From a checkpoint of a small transformer trained on Wikipedia: MLP 2816 GELU, tied embeddings.
MLP neurons of a small language model. Each row is named by its layer, matrix (up: input weights) and neuron, and shows model dimensions 16-111. Each number is 128 + 32 x the weight over its row's rms, rounded and kept within 0 to 255. Numbers have three digits each.
After each neuron's rows, "fires on" lists the tokens most often at its 100 highest values on Wikipedia text that the model never trained on.

L2.up1165:115122161109139071133126061123168160132135076086202164171098165167118092139112176111068113124123100167147056161153110099184116132153205125097154156101170176074108164128109149145122174150074123123137114134129119152128152083177104098146156111140095145141168129111082071117117122061145141124
fires on: " of", "ing", "per", "de"

L2.up2066:138103157159167153139126146087086145078120079095121106124137128106107129148156113097173147116117129108099111139064128123139112133047099137155123214150122137108143126131109184159172118155138108069099079132093105128109157128098135139161080066089086111133041081148143095174097111149115139134
fires on: ",", "u", "\","

L2.up2547:141155115092114091126189117088134078178114186100201137078146126199116155122105139062148131170144128112070144089083097141122125128099183063167073098101110085138134103140145112126140122166150169120146182096206147116141157120110103100096131107130111118175110118101070134108068126127141135116
fires on: ".", " to", " from", " that", "|", " of"

L2.up2452:206147156135130116168081091134179135152142098122037153155111113084097101121133172076181063126148155082099078119122101109182102124153134185147169113098092101119084114086056116106163081121125085092085177110133086094120149141194128177128102151074092112122151110132144176095118078100117133134
fires on: "'s", " y", " ra", " to", " do", "'"

L2.up1893:160153108190122181124106107160120083114121093136120150188113104078124083109105107132168102117088147113122152156153104192178176106069150081085126077133139155145093113170113200113208124100138108078120110122103064138095118142067104138166152095110067179178083118126149120151179132080148124117
fires on: " ", "p", " medal", "7", "ale", " and"

L2.up1034:087112158171089101128138169114121096127149085153187056180097119130089179121125102089162151059148106146150120185189071111161216072123140139106082084065146140086173138157083114207117134140118114102178124135103155140135139164117140091158093188156093102122117153185149179183154205063125084108
fires on: " |", "|", " to", "ace"

L2.up972:131096099124194126163079064102168084084110115141076141160109160095079100117122144130159149138102161061137120093137133104098073079159092120121122160181103138180177136107117128170099114170146105153139104131165110178113095143101043135105164097170207152211150153064194156078171122112102115114
fires on: "as", "id", " time", " Nas", "ak", "ou"

L2.up378:147118090114127112097091145168153128146139134128115138125067094134144152083124085156163141122106140076118162091036159156166107126142074124063144107107080127143080154082132060160108122109124195056150129129172111125104119081109161090117171140074091124138079084132120079112170107177134107119
fires on: "ar", " of", "born", "i", "ł"

L2.up1306:161135063098117128109083079182132102096113137172092157086165101168046129110185193114155127132088091090103114131167137075114103164192131131082147116144106118121109085146128120096131110106101104111152088081110137124144133079159119173192108106091097147082126115135098139151196135123132160103
fires on: " ", ":", " ro", " season", " /", "ash"

L2.up2598:166134145145142143186197141083164190152125144127115095128209170208111161111140131140130130125227160129125113134154179055099050076154123167115100169121138113088147086092158192133172104151137109093128132173147186211069150109089123179162077116137175175131181172115168096114110093145051134155
fires on: " to", "ing", "ir", " for", "ost", "er"

L2.up934:136167164140150089097137137127133034166122121130130091127116103139124186104152112082105165120119127142079098090096079159113145120108170109168156132135140131136175117122147165081120098119125154117185112122143132093113153097122126080131106121145154146099046101106122060116178103094096184122
fires on: " as", ",", "as"

L2.up2782:073146123113095063118152140151120073108151096074162055138099105104136091130125088155155078103102140051145091094099132108122179123115129152135130074107126136130135182136127131135124140112147137084224063132162145128093145135129135077177053103175116107076099135094109103113142145126098082148
fires on: "–", "ir", " −", "g", "+"

L2.up2217:056116178166108086119137110148115102182168073139111109157109147140109060163076137049083094089125157104131115115107182098133086099127188134195092155139136153058137086176160090099140132127124055139061129143113214117146132133119156125145119145130068105144141128085139103216116122097123093102
fires on: " all", " Command", " Back", " All", " Stand", " belong"

L2.up1627:144092141162151152117151183127110104099167133129100185088151148143099088127134115133169107125117121168145073111169109119170170074141102151163127151145152108128167109090163142161093096173077099089178106165056107114142160116169147112088147145145133090151152157107073167103157105139090158099
fires on: " |", ":", ";", "im", "ater"

L2.up254:190088202123120126180140098054129120159123146115145113072125132100034143126124127073104097144160130129113091126137078118178115081137162115114175125099158101117121116092146160151177114074220088108130116092087093098188172102119167112234075128142065129107101106109135109138092147125152157173
fires on: "om", "am", "he", "er", "m"

L2.up1852:142107094151122117103106127134175112102135112100094095125133121139142149077095180101097105101160105170081103153134157082100151076180148143107056082156141121126164099124119121164103131103158109114126152151090134159166126144072115154155233096118141130130095136148089146094112122099129158178
fires on: " \"", ":", "ly", "ir", " as", "ak"

L2.up2482:170110164073141164138124088124120105117120096148111156142147152113154047131115157140160149172136144176091177094092164126159114133146142103127112093121119055074109171124123129092109107132131093175169176179129119097076116211128131066155073106127145160109089138153127082087118063118134077071
fires on: " and", " of", " to", " early", " who", " &"

L2.up542:154114143153125159113119087118056083149154127132191144103139144195097109116123116164162150151091135110139131103062130101134159155122122162163103118117115090120125063156092134153107145127146101119139148141186113154076115200162148148113083166215144149116064117096110159091135107144117137166
fires on: " and", " or", " yet", " &", " to", " than"

L2.up213:049151115150115146166191136167107098112130150166129150131110086094125111128177138165137116154170122082117193132108162099133164170201104133120106085163126147118160120112085144174050111090133116085109085130138141139169131085121122092103121116098134144092135104108100131136087155086089109164
fires on: "us", " of", "ax"

L2.up251:139120136152105166110108110106131120156168150115164143131098141154120177182134143148129129121133135128112099108160177136182116114133128104129141084131174102047130108127117053128099122164132172146142165148159152140187137170150106224142122155053100096119129068083070131079122069124095144153
fires on: " |", " to", " |\n", ";", "i", ":"

L2.up1447:127171139066116220138111100131132126179135122144163113154135103133085104156146179158116146126127129148161110110162164184138173102110070088139134125088122084088150107115098132154119123154110212137180191112083160115155124155107155082117186110118074133184140149052152124117125102129102154132
fires on: " of", ":"

L2.up2795:072141162127163147090134172150167130098132123167080137133091099122125140143177095148099124105115104129149170134169146099130093071156150111115117155137116216155101047109141165149096119127163068174172074165137132122137139164132149147175156109093159146118122201110117141114145137140161130135
fires on: ",", ";", "—"

L2.up249:108146109159136145157116116163146117113112139188127099175151127081122187129131159148189182127079130116185121125164106132122154138137181153164202143120092132137125122167161115092109159144173136159167100159120133141197061165128171159151135114176190126079151111144101118124116166111112120121
fires on: ";", ",", " both", " other"

L2.up1250:087184146199166103099120078105054106126157125126194118082132112146175159119154108127159110095160120107187189097146099124138168055160185113068135115112149113151168126098187142133109117165121128132190084122084102132147129166178130074148129136131114133144202159089098142177154087132140179151
fires on: " ", ";", " but"

L2.up11:174139091114105107142105090155167091113142107086175063127141153141152169112150110135118077139148100105140127152142132101076121115155116130126078130129129121122110130149115109080086124132106131138125178114163041188120156168127126146096164099101152120141167192024151184112181137159121121181
fires on: " an", " are", " v", "ak", " each"

L2.up1955:147082087180121111154055164160152064153141170111110107185177146146139155130163081093120116122111121071109127130119110218115086052117156107160160118130116121205065138101132059150108133139173156105164091100106152096195162175120122107076176107233144099199107064154073055122123168124100080178
fires on: ",", " of", " in", "in"

L2.up1047:111139126151108111111050154087146119123115161147187196161147173102137090132129089125126117178172121152104073143123067123139141097103167094063163042077114099113143096157154112179144072154162174108150106070121143155135080136112111101135148109176136141079142055131096135139145111098110139115
fires on: " of", "or", ":", "el", "th", "ore"

L2.up2204:094125105111072201124112149114138090174170155104134090079158151146119126092119102097144113155173118062094096157117140145157096137142109102131119115088088133152134089120076124151072077162189120150064157164196159152164143097201177128145103092105052065132114066095106080120159200115079135111
fires on: " to", ",", " and", " in", " or", "m"

L2.up2771:123086116140109114143174149149024103170143138147173123169058100142137070138084077139136198123138153149058157139100137163143125093095109134126095087121154119126139128147144110058086138161135172116128103111137150127123156089113108141090166146146083128142118135166120135160160148160110129112
fires on: " took", " take", " hold", " with", " had"

L2.up2710:174112157239115156099137150140106130111152150152181162104127181126128137093136072126151164108112103165115150101089128141157113108059101148100110059097155065101101152144182149103112078131100139168199072143147118126162133147111114145147132140121092097139148156071116081086135107120042154132
fires on: " |", "0", ":", " with", ";"

L2.up1654:156119089168122086132086130125166167192142080170102205095149093122074158100078110119168113185103067119094098101152138074123138097084118078071135130115128160094141106165155121117082126091113138150153139081093125149086144177150139168127098136086080162153112135098168135122157124144128167158
fires on: ";", ":", " (", "\n", "°N"

L2.up1308:186121150117109191141132065129149155087133112103083165137137141135134145188118156110074140181168116082138148158130121126133094134134145117144101098108108080109138150138154129176120104156140120052141120126101132170133178164085112122149158176150073179140191156130188096126137135128131090142
fires on: " as", ":", " by", " for", "um"

L2.up1595:134178127105124154157153130114059132127142133127154087124104115110129078158091140057154069069097133098106145158097116160140131087155116165163101151127154147156110062140088129096153092173137055066123168107141102151179103125143194143115085144112138071069206122178147127156129122145198139117
fires on: " to", "ly"

L2.up115:192151124145153169132126130126181053222106116153119155172102090101076158151112187065175082191110132130154146103119108120093078169096144117157186142178112159111184162132098050157136085141163093122113138093131162046204094146091208167182155112119125098159163137075084145125199137112105174094
fires on: " to", " |", " of", " from", "|"

L2.up2513:105174159079138106127170165122089145129140123125163117126121118153137134106127134093125149085155147134142122179148085136110063143164184139140112122124173126083148127121099119125127170130170165149099154064135132150095140134137142112155070166120178133051054139172115165120173113070141168141
fires on: "'", " as", "ons", "'s", " his"

L2.up628:114098093122110116111067161120139114135185125127097182110086102102117109047115129148165149092122084112179120105149119118142089106056149138124134076132141123228108159167182074154161147114186113073079169139121134098121170129141119090120130124147127131152061154126135084147093122133096123160
fires on: " of", "h", "ar", "of", " and", "or"

L2.up1981:144166108121108103105134104114093119201109059105139171086090121117126162092142091183119148060150096142140165114145092134173127123146165128127109054181090119149138160141117122110176189120108157129171156120169149128152104174176142089142098101149082156119118136071102179193135079119167112143
fires on: " ", "0", "b", "ac"

L2.up1198:108120090126147115106062137155081138125123104132124142177125077127064152082203105152097129078138135111086137125155108104090133125135118120087105140159106169123194107090169162136148129167103140096090062149107081169121173129196141138106147084123169159142137130154135179121116124085127130151
fires on: ","

L2.up2572:161071177150118079066103097138137127042145217176159103158152163096093097128149107116138088138145177114095113117150149155044116077087135084206108112138137110194127099108166159088109158158132111126157117140164135092073147120106109136149152081184182093153113164123157091149146156138108143141
fires on: " and", " of", "–", " in", "See", "and"

L2.up2775:149093119142115149168075128133122112076132072092170165128104157125152050139139089093186101201086151090150121096160105130155109150094137174118175132156096174129153154100132100141161109116156093223169100143087109167131118098150101138088183130081129105107116096155152093107123091129130099092
fires on: "-", "s", "ers", "ts", "-I"

L2.up1756:133128141098158121132116124113128163161070139197155168119118106154043184164112140076136131189126191076086098151144108106199097132133174140084150108114158084121112121123097068114116109115092137162144107141112101149134097114175129109153110177187111147116122134163078195141106120135176124114
fires on: " from", "and", ":", " of", "ee", "ir"

L2.up1995:129121135162104110118084144171118165128137170161156147104144100100150123104171093181079128136106133060120165097145174118083168077150148122158124132083141134095137167138106145120107207145140127165109142096093133141135152147179177170150110124104093099069116116114131155145129120101115140081
fires on: " as", " but", " because"

L2.up1154:151126146193121140147073140108160105132082104144139124133154165161150149125126146120145149118139126087114158108164091118123147090142106175139253120171137186126129141095102108132117142086107140121116124189093140105117107119142137124147185104072122141108163137170124089077113129115102170160
fires on: " and", ",", "as"

L2.up1246:138107103155118128083133125092042049134107102118146153094106134159104146116130117150104120051146127154157161134181146123120151139166102138125171122139141127093131166121112129159109166177163105187131157094136125148172065119158167157134134114069162094032114126072196187105077151169136150126
fires on: " as", " in", " at", " ", ",", "ik"

L2.up647:102080123189137080130164152133128132203216154161127073102093113149133103106158117118134110127200149127190151131139101167187072125084174142130135044138147153168125166136158149110107090117173113081143125076201157120149112142138158108119145156098050107143141126115101123136173109077106158097
fires on: ";", "0", " a", "+"

L2.up829:124131126139159148164113095109136116131104160122101148123179121164141124110125123126107128128089192177086152114124142174027111149157142113139065079161093163127140159133104164174147170133136060124097151165103181087099098125114135107050100156168080096117164139167105072088099153107120113057
fires on: " as", "==\n", " before", " where", " also", " in"

L2.up2088:149093084149161153158099070128132100069147106095116171126152174130107138097182153151218113120094117087152066112117117165129164131188148170078095154169109188138189089157102122113135088156128101126102079134139131174115144160103102074101140089152126158093163107120088144096153080092145103139
fires on: " a", " "

L2.up783:143128161142133115169139109131154133137137086153158159130110164119158157159102132091254117101160124115155144098117152140127105100100147109142137110185177136123137133126192063088117166096181090184110149164161094160120121197137104103163155158062090189118159141107184121179103131099132194105
fires on: ":", " little", ";", "and", "il", "):"

L2.up1000:105138122126134187146163110105088130144116162115132170193155135173112122103099081155124077148185142129127123127148153146152104104105153122111125175103155138130155075078101091150132064118155128194161184134091123140116099137097129170097131115152169118168145111174096137138145149159074147116
fires on: " of", " as", " ", " later"

L2.up1420:167116083129156158128114123142140153036111146103155138108144153166093141172115151157093145148209111186133164168095180143087192116151135113162141108157117075098112114147110147175103143108145125130134105091103109157138130124127076056126139145130083102060161146137123092119081104152134125124
fires on: "(s", "ir", "(", "^{[", "iv", "ru"

L2.up2060:131181110106140170125159093093073090167181159154111142183131123152104167135101111117098143168103135130076104132103151192119150115119167099150089156168135120083149114092100118131066150064109074192117154142179120093154151123139171141124105105155142105116094170144150092109115173167136102148
fires on: " |", " |\n", ",", "%", " ("

L2.up1162:150126147080092150112084126122109098119131064131136131092141097094114173204116179122162081095161124146131117127109150090175169117169061100086116151133139131182114147134134084081128119106192149067072085094142119143120177106166136135118137121092125127141112091094137113136128150122143149136
fires on: " during", " During", " of", "During", " as"

L2.up1766:131112092120127153099141178135143077073108070162098175111113147156140139078121076192129121136062136146107116163166167175121105093149079101126136095097115150127131096088120119129137108138105151139104132099177080137092133100140127160100154089084062095134138073117180113114160186125099090156
fires on: ",", " by", " and", " to"

L2.up856:155158136094150119169098094080157072141133132153145135113112116133102136073140143052078145131135171133112137173118105189157193049096126107103109118151150125160160146127119160085126156156190161116166140160125124128172195135121123088139097078096111157144173117111082094108181137093176110071
fires on: " and", " by", " (", " of", "|", "erm"

L2.up1512:081144154116138126139094164123114154082183052130121154114167126122087076120135159134140202136147157155138133110130130155150104086163131150115055149153140124104067133144172140188092121125156093120153097124148155160166198132142111125100096134106073086134068108099154125158117172136097130155
fires on: ".", " |", ",", "+"

L2.up775:015145133151131165167151072088178141146152145110129182185160155086120121100129140159087160131146131177133109152095112150106079138135129156145132112126088027125126129090134077198190115128115114122063163157066144160117146122121091151147130136098137129148105122126163131149149108174143087105
fires on: " in", " to", ")", "ro"

L2.up2592:132113122122107221164128129134132065137166110042056123121128130134107065092092105112073151066168095130144144078100127177119124121205164148171161134120070113074127130129108050114148135151160138121159131135066153094144141118129173094110129127114141138131153155103171103117122148108134114198
fires on: " of", "ater", "ate"

L2.up2274:136122137151080146120180115218129148092122140120090143136141126094138134107112085140161125170160166107081099110179167149154100121159167161154144222189149173173142126143160182101140098108058129183108022061085130117109141090116152184115028065088062154142083127107113106187142104095111181090
fires on: " all", "let", " All", "all", "|---|---|---|---|---|---|\n"

L2.up543:158148116158100165180104135123121155191130111102115191118175131140115143128147132096109120145155099127107169115106146089154109113137104192179116139147138161162183101074078096116060104123156161088111188135161111152138149155157079072103089118101180117155128117155099077115110123104102079134
fires on: " there", " There", " man", " men", "There", " stat"

L2.up2534:202144085158159156148091139136169147109141184127111111189151145136131081166123152150073118126136194167106187097226161198184106153091123125147207099230087150184141149194083139123196172109114088146099089134140099135129159177130099072146171144108107142145148092082105088143117153126127151133
fires on: " and", "aw", " night", "he", "i"

L2.up1446:049127093132091193147111121133156085119111103110140147090071086138117090163187156099173112138066118128188102104109178161103123145130128119123125118098170122116116056137094077160116114102113145094130112109121140140198145134174124225088124126083072108194145135142087125103173130131126111113
fires on: " of", " to", ".", "h"

L2.up438:087118140107148147115119113120079138120140116137147089123077123097168118113190119094169075098138118123059144142123081164110160126091113116155130096155135118120106143070105072115099158116104159088092070074126134112181175122106142124087117117177145059149089103076124197159169161083119172105
fires on: " to", " ", " they", ":", " March", " October"

L2.up360:123096184073187147140154155156107122137161153127168130103158180148141099152105099170111142104140178055107090120102117067107118133146121064116183161118145113118154155122092152132150183201102073130165141139115100080116098131140163114127083102138093102124184174113140117104144103093103094106
fires on: " as", " by", "ul"

L2.up306:098131117137125164141176086126104113094185099111111160158186145086148165166196100144112144115048087124129107135115104079185144151082147186151161115062046106130212084131144136163171095194098139093197108111115080066103133115137111169120087108115108092138066089109171146167152108148146042157
fires on: " in", " Center", ",", ";", "ium"

L2.up642:190110113110153124124129083123083092143105111122152133113134129094118151073200124116111076086147075198164098180083095053126180139175153106100074035161222129154177121172126177091150119155164177096180136144129085149128114095104122147109114043081101178118123152073105158092107157212111100150
fires on: " an", ":"

L2.up795:096148077160092191066167149085154124093138165141135079130170103151168094102135070113109140124122138108135160120081134099162097134094125072118126125136103115135195137144125068162076117135168060145179091169085091118114128078137089099094147151172068100111106123101113151181122181143136119180
fires on: "1", "ia", "ing", " born", "n"

L2.up2619:123122069201101151151109155119157080123158104148129117130168056115164114167109084174138178134135095132182145139141101172093089199169125091127180110138131079071134158095125087129083131143153108102111149116102199088128134184144162079111099170166155118138086089152125119102070133124131124152
fires on: "iv", "ar", "ur", " of", "s", "a"

L2.up571:138139116118147074094157190106071117070075099197142052174137093103169109090191127125125115150114136132131171132094130112104158119189074129114102070122098118135124115159111113109136153122128076134162117119187133130181126145126098145164130158118152143111166120110103112114081123166118134159
fires on: "0", " Top", "5", " Comp", " am"

L2.up1110:179113127051146163116127114105163130102151101121176119147169093115100105131080117099193159150140111120173189154171160131176058138141110124121134175102107111128118101109081092140120130147114144147156136108147110110041107115179081130111099123154109118151180135094132067131123130133135112108
fires on: " and", "/", " &", " or", " /"

L2.up507:084126129131117165155132125135122157107105166139189051127134125081158181113152093185076166147143121106100113163116153132058099090103083145095095121203140139105099074137183145054149092163109155066097125138133137153088155133121133172077121145126120114153191135134166076120118162081154135162
fires on: " when", " for", " as", " to", ";\n\n", " into"

L2.up84:166136141096124203100151146143157120120065131106128125109109100139124129136186151123126137155090144109092119134104161154098163116112143159108112157184140092098127098137128144130048149167143188134091040134192101122145119119129188127109164122176097133153160095157171102137120157126116095132
fires on: " and", " with", " who", " from"

L2.up1075:168118119121170149134114106050146106137120151173131160172168134168144120121119075136178098065145178119098131146150075169129112166122109119110120126132122128142154134090117101111114091120107153141103095138076141120148181185128121079153152110138102180112116173154138167129129150164186123162
fires on: "/", " Di", " over", " around", "'", " "

L2.up1344:130124149128118129149130199099160129068111110140183150127172101088157098140153124111146130186128090075136125103152112097097168120095105140128132148181112093125172146161130084132120170145098088206105108115157098128117133121119146162108091175093126187105100091198182136077174119092168110139
fires on: "H", "s", " H", "-H", "ers"

L2.up1064:129054128122153112159143123076162094146146110111200064096139101149169147112143117099187140094146106148154101140134165155086133063165130088102092109137209139190171097140106064110146149057158146140138079137106116120150073104213099115120103131137102123100112139100082135085121160110142133172
fires on: "-", " more", " than", ":", " less", " to"

L2.up391:130117142159138147120148147123176138118124157138173186095136154109070116116143116173197210129147112086127077114121077085086175159125122092138169151117126154103136161128103113174123053111086124086144098118097149162112109133201161125120182131086119074153166157103121094115128100168118148136
fires on: ",", " .", "ill", " in", "-h", "-n"

L2.up1339:148125154043117184135117078169094112115154089129135166147161083105121122190084085097092148158136093106091132131148082151103144179129112131076133139139143083132112143080176127115084153107162110104079057110127084147138156109131093129100081131081140126117085124159145114131099130102107139149
fires on: "an", "ian", " of", "ib", "and", " during"

L2.up2765:137165148139076150168142104083152129102068124137132113146180166064092177149102099125099160208124089136109159109170122163202179115140160228127095155066131132111176091136114163120080092110127063192114181113131159115170130140166143125115115109129118175120109136166057094075165130106081151204
fires on: ",", ";", " |", " Thailand", ")"

L2.up1767:154149130101117102154121118111144178126127145171131202103078157057123108144092090156144145150161078154075172102192124208112091116114178142129170098063122135094096125111152083150145109121131128121101173104145142101146165136130112177127110176178106095140118126102103134142100134097075131105
fires on: " of", " from", " while", ":"

L2.up2333:125132143169122093102167122145114085126148175149133133151167094120098132100110087096118138153140121155100107092082127122101180104135133105115161139193145090120099116102131129154061163126124076175215170070167140172104136171090126174105196094217112158143085163107149181132181118099113108123
fires on: " at", " by", " from", "at", "ational"

L2.up71:118139089107144151157125141143102117158151067087076121170107105169086148056141139102127151146148157198135111104129139071150162158118147161131102116080114134099129150111119155125087085172103137169090176115136173156061078145137130127095127102145132089179148137083110097110104107101146135165
fires on: ":", ";", " |"

L2.up1129:126109078132161121117137158110140166127114101102093108121089143105107144121132117097120113125091197132104127148211095123122111144097100111149144180092130136161164165108099105133126148092155123064084160149111153242119173146173121098168093162128136118084113125115131202127162124128121168140
fires on: " who", " way", " what", " how", " role", " where"

L2.up2114:083068098122107130126123075084160056138081137080137151192208172103143160161089062095172187096155092128106103151141107142120136065129158129165091143147131061129114182041110101161124119167111076160139124134168064132044131180061124047094117115112170117133098090158139112144120140175074050117
fires on: " in", "g", "s"

L2.up2621:136145154100160132171147127125089135119137123098134160068102209138145171170161102142130155098160133156107136113120107138172132118171196108109099084118147142121189124152105056199134061162167182098165126100099126115167127137027134143094171161122070168164139123105148169117091209156148103131
fires on: " a", ":", "ing"

L2.up1048:151092106110108099137108069131095100122124133112095136177098132186140132108070123177059103145090189142181124142122246192131149112109176153135174105102156138088112159126161142171184076112093114083154079119131089125125095106096101136138143126115122148146124120136110082127182137077106103113
fires on: " well", "mer", "ir", "ed", " Col", "an"

L2.up1218:166133116093101116168129131166092168100118126132163107129189139141121137058084234112167141154107134085127076127135130175149159139140171089137053077152133099168120134104103179121089123139184143130126085123151107088176110137102160154138147138134125151086071088123149150152191155124161064109
fires on: ",", "pr", " in", "it", " Bad"

L2.up2137:144109100156159130173132084124119172156094104066112101107117076110097098159151135064199118165137142135151135093173155151119170107167121204134142092125065098158125101157141156087097099077118145118130188081106138159153097120106116157155081098149128127207102099113090151089096119175119179065
fires on: "b", " b", "9", "ab", " Bad", "u"

L2.up931:106150122085149118086156141116093045101147173145146144156111108128145111118122190170091124118107155066140138132107085075069168077183174109150131055155147108168121137098095154127121120093149130061088086092104137100186121132121150086054140084176119073125097109079132114099143092135161157121
fires on: " of", "s", "un", "od", "ir", "aus"

L2.up2773:116132144172132121147132135137081142116135068149145181099137101189110183152116119100151117124160085117136174117195126133137148120194131116129107091159165059123088092046136173143123099089105079105175081129152091078119116080130147085140053102115117041125096145094159108141174128152131124114
fires on: " f", "f", " |", "w", "+", "'s"

L2.up1312:129154128139066152078130075165151076097107072173103128183184084097130185098092112109178134171094107161143212068119179114126090146100133132143128102153078134088171141132131128095167150126122158116156167123168167150094098134135096078139117127060125129200129098110125084142134116176165121108
fires on: ".", "ru", "ris", "out", "ord"

L2.up624:105140177136172149134122096121119094152117108172130095099055036141177107071129144108101178149136170132099120103063133122160149131122202105081132128109156138189114150108094121062056148131136164123110129127111093101152132161112142117171146118190050087191115121068102097113080189104183131147
fires on: " to", " of", ":", " after", " by"

L2.up2229:143171146109127162125137108102135087127147131125160121171153162121134114156053187089107142175108188106103138098104119130136100124191111121129102127085165091107103200112124159068102104134149142124124104127148163157085198145175109177115124153175116126148099164145124074123161077169081158179
fires on: " of", " from", "iv", "ig", "und"

L2.up1031:104075101137132128165160125146149087111079049109095189158173136184156140082107145198112140118106221210202156136065150160113131175083163104160036128132224126113193111142095070113055130118115131115138168133076147145036150153128060105132119087148148148123076125130118123075086168144155147100
fires on: " such", ":", " way", "ir", "r"

L2.up2141:086115146168135106108149132093173104171084116127132136114121148115127153100112175121175140104108107068101117091124108157128145188191116111176093065133134151151104052112122135082176107092050139172194141111148143118149126088138096166131127079144081164152139111115078141063171151086157079123
fires on: " to", " of", ":", " from", ".\"\n\n"

L2.up1164:125095136111133114115119102170152103156145158137085127140141158109120129107156211143139114167141148126104126102115099095081148146110142149193125158170138107158152134127132113105107145107153091098174167139094175145103165140109120056118142165121090137114142154146136095180104120120118108120
fires on: "r", "it", " million", " other", ";", ":"

L2.up1496:067200138149144120127072110124151103092067129134126154168175099156111089215134132063143072116115130151086154178136127157098081091094081139136160097162080092130106120118139131110095167148146169065140196118102133116129110128121152112101166130116092151104178089095166111149114076074093117125
fires on: "ov", " out", "ors", "re", "un"

L2.up83:145088162133148141105104104174113145122155127142120169148088138147134099137107103132147099148117190140089132131106083161119118187181078134178130128146088124156183175120086182080130099153132137102199120104125195156127111148170174109117117162162087123134107162136118145138085159130091175122
fires on: " as", " in", " than"

L2.up2643:134151155123119139139086072091123112148125143123130153115120158116156164186103171143118112154151130147110173092178128127097079120124090061134158142053164147104119143163131093058068058103131094121216156097080110132131155192089070151147130102135210155108103162104106140085148146080141117105
fires on: " T", " t", "T"